python train.py --n_head=4 --head_dim=64 --activation="tanh_gelu" --norm_eps=1e-05 --rope_fraction=0.5 --init_std_up=0.0326 --beta1=0.95 --lr_head=0.00573 --dataset="wikipedia_en"
MLP neurons of a small language model. Each row is named by its layer, matrix (up: input weights) and neuron, and shows model dimensions 16-111. Each number is 200 + 30 x the weight over its row's rms, rounded and kept within 0 to 999.
Before each neuron's rows, "fires in" lists the words (lower case) most often at its 100 highest values on Wikipedia text that the model never trained on.

fires in: "well", "just", "within", "rather", "such"
L3.up1351,199,211,215,250,183,210,246,161,214,188,229,134,215,167,207,219,214,195,190,193,193,230,238,202,211,138,174,208,188,200,204,167,171,207,184,216,215,213,176,151,274,238,257,153,193,226,192,205,208,232,205,216,173,170,178,200,175,213,206,252,189,188,175,178,231,147,237,184,163,185,208,237,219,180,212,184,207,205,191,216,233,239,156,184,232,216,231,214,179,233,170,213,187,135,189,179

fires in: "well", "more", "rather"
L3.up984,210,214,252,232,190,224,126,263,231,128,122,209,224,159,211,243,276,157,213,171,211,190,197,197,232,210,284,205,192,152,153,201,198,226,193,191,200,236,180,166,198,155,202,185,168,217,194,206,229,203,182,197,184,214,187,178,202,230,226,225,173,151,167,251,190,191,204,148,224,209,207,254,179,226,154,178,167,169,225,207,290,248,200,211,150,180,179,224,149,217,202,196,209,170,210,199

fires in: "semi", "on", "at", "by", "were"
L3.up348,249,215,177,208,263,196,124,241,173,213,223,193,260,187,213,219,217,197,261,216,195,222,123,189,199,184,260,248,176,199,175,178,176,173,206,225,220,233,166,180,203,180,203,204,192,215,201,221,188,223,238,221,170,250,224,214,208,207,210,169,220,206,206,246,232,196,219,189,177,235,242,197,187,235,213,237,184,184,173,185,193,207,165,252,208,217,227,238,187,223,172,189,171,167,223,215

fires in: "of", "playing", "play"
L6.up1234,189,171,197,195,169,227,138,126,239,160,153,148,163,187,158,191,202,242,201,201,250,269,177,256,159,184,208,196,183,184,171,217,187,233,199,220,140,231,194,226,215,220,251,188,141,190,230,256,201,227,199,209,195,252,269,189,198,201,206,210,211,239,199,176,179,199,248,220,187,225,226,237,180,198,210,221,211,239,256,146,238,115,178,214,222,213,219,182,219,191,202,180,152,241,184,190

fires in: "well", "time", "under", "vice", "result", "ever"
L6.up887,245,242,185,185,230,236,207,189,237,169,176,200,189,160,145,196,233,189,161,167,187,160,229,207,239,146,214,223,210,177,168,171,152,207,202,199,262,183,210,153,209,244,196,199,222,232,168,173,259,235,188,171,214,160,194,192,185,269,207,221,191,173,224,242,215,220,219,125,212,214,248,248,223,220,185,183,181,182,165,188,213,202,157,232,270,247,207,197,201,236,140,172,192,187,237,179

fires in: "company", "with", "label", "of", "from", "on"
L3.up340,180,190,196,191,237,196,193,181,235,213,161,208,156,202,222,203,223,170,201,178,217,195,180,227,193,187,226,208,210,218,235,209,213,245,177,217,241,183,188,185,199,183,203,169,171,189,277,207,158,216,227,201,243,211,251,204,199,190,194,218,151,192,179,229,248,163,190,236,168,212,216,251,169,202,214,218,231,187,179,192,185,176,173,159,237,208,161,225,190,221,221,237,179,199,212,281

fires in: "most", "two", "main", "its", "the", "three"
L5.up1046,225,237,198,156,191,173,182,130,211,227,198,234,198,210,204,234,230,177,190,224,222,207,225,213,204,209,221,208,191,180,170,214,202,183,196,174,240,174,178,195,270,177,209,194,185,160,265,215,218,181,195,184,211,261,206,281,219,149,207,224,205,225,145,213,138,208,202,192,243,191,212,216,188,211,227,178,203,216,163,223,219,150,224,194,253,258,169,256,191,204,184,159,197,204,189,158

fires in: "one", "two", "three", "1", "3"
L6.up793,237,190,246,186,226,181,186,149,248,196,258,143,178,198,208,217,215,140,152,216,187,189,223,183,186,186,218,205,178,218,188,206,180,224,166,196,251,212,194,186,220,185,195,230,151,157,207,190,200,236,221,228,232,280,190,201,259,201,213,253,211,166,147,209,147,208,235,233,197,215,201,220,152,204,214,165,197,209,220,221,210,174,208,183,248,191,171,168,189,196,213,144,180,171,244,243

fires in: "of", "and"
L5.up194,232,185,166,211,188,177,102,181,252,215,163,209,200,198,224,197,253,237,235,165,212,181,174,274,164,173,213,198,220,229,229,209,193,203,180,224,215,193,151,179,262,181,258,187,152,221,227,225,215,212,196,222,215,192,214,161,227,145,209,199,167,219,182,228,225,192,195,183,227,259,181,239,145,233,231,222,176,248,221,212,202,162,158,183,188,211,225,218,145,167,176,221,184,215,162,226

fires in: "of", "to", "about"
L3.up156,216,187,187,186,183,190,170,165,231,249,161,222,152,188,189,155,195,237,179,171,179,162,233,232,194,193,185,199,204,201,219,199,149,200,178,239,201,233,182,199,205,135,186,194,122,148,265,227,181,197,269,181,219,212,212,201,178,177,227,228,180,247,228,214,142,185,223,187,217,238,237,259,190,171,227,201,190,211,227,245,227,154,174,167,208,203,175,176,187,239,210,181,191,201,176,257

fires in: "there", "in", "it", "year", "day", "time"
L5.up288,196,223,153,246,190,234,203,149,211,221,173,166,163,250,149,173,213,162,182,188,205,195,223,172,215,200,221,216,214,218,209,143,168,198,191,243,163,174,187,147,181,159,243,183,193,184,238,204,190,226,190,131,220,151,191,208,199,196,196,221,219,242,205,218,191,253,240,196,227,218,167,170,230,164,212,186,146,248,169,169,231,218,197,183,215,233,177,251,229,210,128,135,214,214,207,215

fires in: "name", "which", "it", "title", "that", "story"
L5.up37,228,220,244,202,181,244,212,188,188,168,193,201,163,182,179,258,201,151,152,156,174,183,185,198,235,232,229,211,181,230,210,240,110,205,204,160,210,175,207,219,276,185,211,180,207,166,209,178,202,218,184,124,232,198,180,177,202,231,189,188,245,274,139,181,206,230,178,200,201,202,167,207,196,215,250,167,192,238,154,200,235,142,211,255,276,221,181,228,162,168,217,238,206,183,186,170

fires in: "and"
L3.up600,240,195,274,208,170,183,192,215,201,254,187,172,234,243,212,194,204,235,205,208,143,197,256,212,156,167,164,176,203,180,163,228,183,198,174,165,200,236,186,168,283,237,237,240,193,182,240,186,190,234,190,228,223,232,223,201,178,204,193,228,171,180,172,246,190,183,167,232,247,196,261,240,173,249,199,149,138,219,222,209,219,182,169,261,231,175,243,201,204,237,189,213,156,181,176,217

fires in: "not", "had", "after", "later", "having", "since"
L6.up937,243,194,184,213,225,255,125,194,207,225,199,235,142,156,209,240,236,157,178,212,157,138,219,202,183,185,176,189,179,190,152,183,136,238,147,241,228,175,216,216,229,226,160,174,185,173,197,201,184,187,216,233,231,168,187,207,157,198,195,193,214,244,163,199,219,170,193,188,216,211,186,171,169,213,202,174,134,235,197,224,196,229,150,225,187,237,194,217,190,220,114,194,193,198,243,236

fires in: "that", "which", "project", "past"
L6.up193,221,177,236,226,224,199,188,215,178,173,183,248,171,189,188,244,183,180,208,206,159,170,220,174,207,190,220,191,188,140,185,201,136,159,201,219,212,182,177,187,275,152,158,168,203,214,233,215,202,223,232,175,222,195,196,229,181,202,229,214,242,231,196,192,187,233,223,180,192,201,179,236,210,215,201,161,229,246,183,213,181,156,158,217,254,195,196,224,204,197,147,217,159,162,244,176

fires in: "to", "at", "lake", "through"
L6.up451,185,198,214,154,221,232,178,153,193,166,205,208,217,179,141,193,261,225,236,180,219,222,190,206,161,158,218,241,205,203,185,151,207,212,185,219,222,142,151,239,217,134,232,180,168,152,176,234,234,181,239,195,209,197,278,195,159,242,184,193,271,217,213,212,219,199,203,196,226,205,184,233,201,208,158,203,185,200,202,166,209,214,229,205,178,255,162,224,152,190,144,203,154,196,178,172

fires in: "however", "also", "later", "is", "was", "the"
L3.up735,236,274,244,213,171,192,233,186,226,238,174,209,223,237,197,213,194,177,188,175,143,180,240,184,176,182,139,176,166,214,176,170,163,212,129,208,167,222,209,156,207,238,189,210,175,204,187,209,139,206,248,200,183,169,224,182,192,203,195,214,230,200,174,208,238,166,187,129,260,208,217,163,197,225,238,132,160,235,256,246,196,242,172,204,195,206,243,157,205,242,188,202,216,164,205,207

fires in: "also", "well", "only"
L3.up181,182,221,254,203,217,216,212,198,234,179,193,175,224,235,160,195,209,192,185,174,110,199,171,220,176,188,178,227,170,216,157,215,205,179,186,203,200,163,241,165,240,251,214,217,199,226,154,192,203,250,229,156,258,169,185,184,193,215,191,225,156,175,204,199,229,177,158,159,215,177,238,208,176,202,224,150,154,224,215,218,240,216,156,194,203,199,235,219,199,215,181,208,197,156,150,194

fires in: "career", "life", "and", "personal", "skyscraper"
L5.up692,115,206,226,177,226,212,259,256,160,148,187,212,211,198,204,134,226,191,181,204,145,228,290,177,171,210,233,216,221,174,187,207,156,172,163,199,171,220,222,190,213,205,169,224,206,200,243,191,206,184,207,163,189,208,185,194,149,244,256,218,158,186,197,192,181,226,186,205,216,221,228,225,172,198,171,126,199,156,201,307,248,184,172,224,167,198,191,226,208,237,142,223,150,174,174,169

fires in: "time", "way", "point", "result"
L3.up1382,270,184,172,178,233,216,229,188,270,217,237,198,151,194,207,202,166,141,164,172,231,259,176,230,238,214,227,223,173,207,221,200,152,159,205,197,186,177,215,230,229,234,156,204,218,228,146,181,193,232,211,144,267,182,206,242,156,198,230,201,157,212,248,133,186,215,241,219,158,250,181,197,191,213,173,170,179,187,228,171,219,182,197,213,223,230,237,165,201,188,224,145,210,188,243,191

fires in: "more", "there", "like", "rather", "than", "a"
L3.up575,247,204,192,186,264,155,184,218,202,192,177,226,182,203,171,208,185,151,176,212,167,157,231,154,176,189,221,147,209,191,207,202,176,198,180,190,194,218,187,162,172,219,175,218,184,223,170,202,223,215,243,202,242,173,182,194,208,196,273,227,148,247,153,197,217,162,178,178,208,195,244,237,192,204,192,143,180,151,177,210,235,207,194,206,185,179,215,262,136,219,185,159,166,172,314,240

fires in: "the", "united", "of", "local", "national"
L3.up1480,193,219,195,215,215,203,168,207,210,253,189,201,206,200,245,209,260,194,245,168,190,235,185,177,213,132,219,186,180,156,158,223,196,195,194,195,189,200,148,189,245,157,248,202,189,184,276,235,166,221,198,197,211,243,209,221,156,213,217,159,201,211,211,230,207,214,220,233,168,181,191,250,216,207,174,185,205,163,219,233,298,147,178,209,238,211,187,252,187,226,231,226,175,200,210,236

fires in: "the", "of"
L3.up1355,186,201,225,225,242,213,215,251,204,210,234,206,165,235,204,164,257,166,208,193,171,194,201,181,121,154,241,229,144,193,218,202,228,181,230,190,220,191,218,191,178,134,174,190,200,249,265,173,162,216,250,206,239,210,195,254,182,285,191,216,220,213,223,197,186,184,186,225,229,190,150,209,201,211,207,152,230,174,207,224,200,194,242,198,216,180,192,208,175,185,208,165,213,224,190,206

fires in: "of", "career", "degree", "age", "in", "diocletian"
L3.up1045,214,192,225,208,242,195,168,198,247,192,158,174,169,196,211,185,219,222,261,151,218,157,180,225,167,200,234,239,223,180,221,191,178,155,208,223,133,207,162,187,230,151,199,220,179,170,210,210,191,227,164,167,266,204,218,168,187,210,247,114,166,220,221,164,221,177,194,219,262,207,233,245,190,306,197,179,218,210,235,182,217,152,179,193,171,185,203,186,202,183,207,181,190,219,286,189

fires in: "such", "under", "known", "rather", "called", "along"
L5.up406,184,197,173,208,185,256,135,152,185,197,167,161,212,213,192,242,263,185,244,170,240,192,229,231,148,170,234,180,175,182,199,209,168,168,192,210,220,208,172,183,188,204,235,160,158,207,190,201,188,237,244,221,170,202,193,147,164,190,219,254,140,227,195,199,173,161,235,174,194,228,233,198,199,208,154,174,177,181,176,194,232,164,196,186,194,214,173,201,160,223,213,235,166,202,195,250

fires in: "one", "two", "three", "third", "five"
L5.up776,224,228,189,200,179,186,191,198,231,175,224,188,243,214,179,275,219,167,204,218,182,206,178,206,194,184,244,158,236,151,207,278,221,190,189,185,231,246,228,161,228,172,190,215,211,194,180,174,218,207,190,203,218,254,168,236,195,217,228,223,221,169,181,256,175,159,182,168,216,222,184,142,188,149,179,166,172,223,209,223,200,176,237,192,202,225,196,257,179,255,211,183,209,184,276,221

fires in: "in", "named", "of", "according", "2017", "to"
L3.up1136,211,233,209,236,167,209,74,252,171,170,192,192,197,182,218,165,229,209,201,187,181,233,150,196,154,209,150,235,149,198,201,205,233,205,214,262,133,135,191,183,178,164,224,219,179,205,238,218,203,229,154,192,273,214,232,144,200,243,187,228,233,182,214,135,189,198,188,170,173,178,219,220,193,205,199,198,198,180,275,185,194,169,225,196,189,209,203,210,200,180,225,166,160,215,219,195

fires in: "of", "at", "no", "on", "by"
L3.up117,212,226,183,212,164,206,168,155,186,193,193,193,256,199,170,203,265,176,254,187,229,197,192,156,233,171,250,193,186,178,172,201,162,218,177,221,187,221,208,184,219,193,255,201,162,160,213,223,134,218,256,217,167,203,239,186,237,202,214,144,207,182,208,236,237,181,188,192,189,240,240,215,172,234,222,201,155,144,224,147,202,218,166,209,177,238,146,230,156,245,191,205,186,237,236,220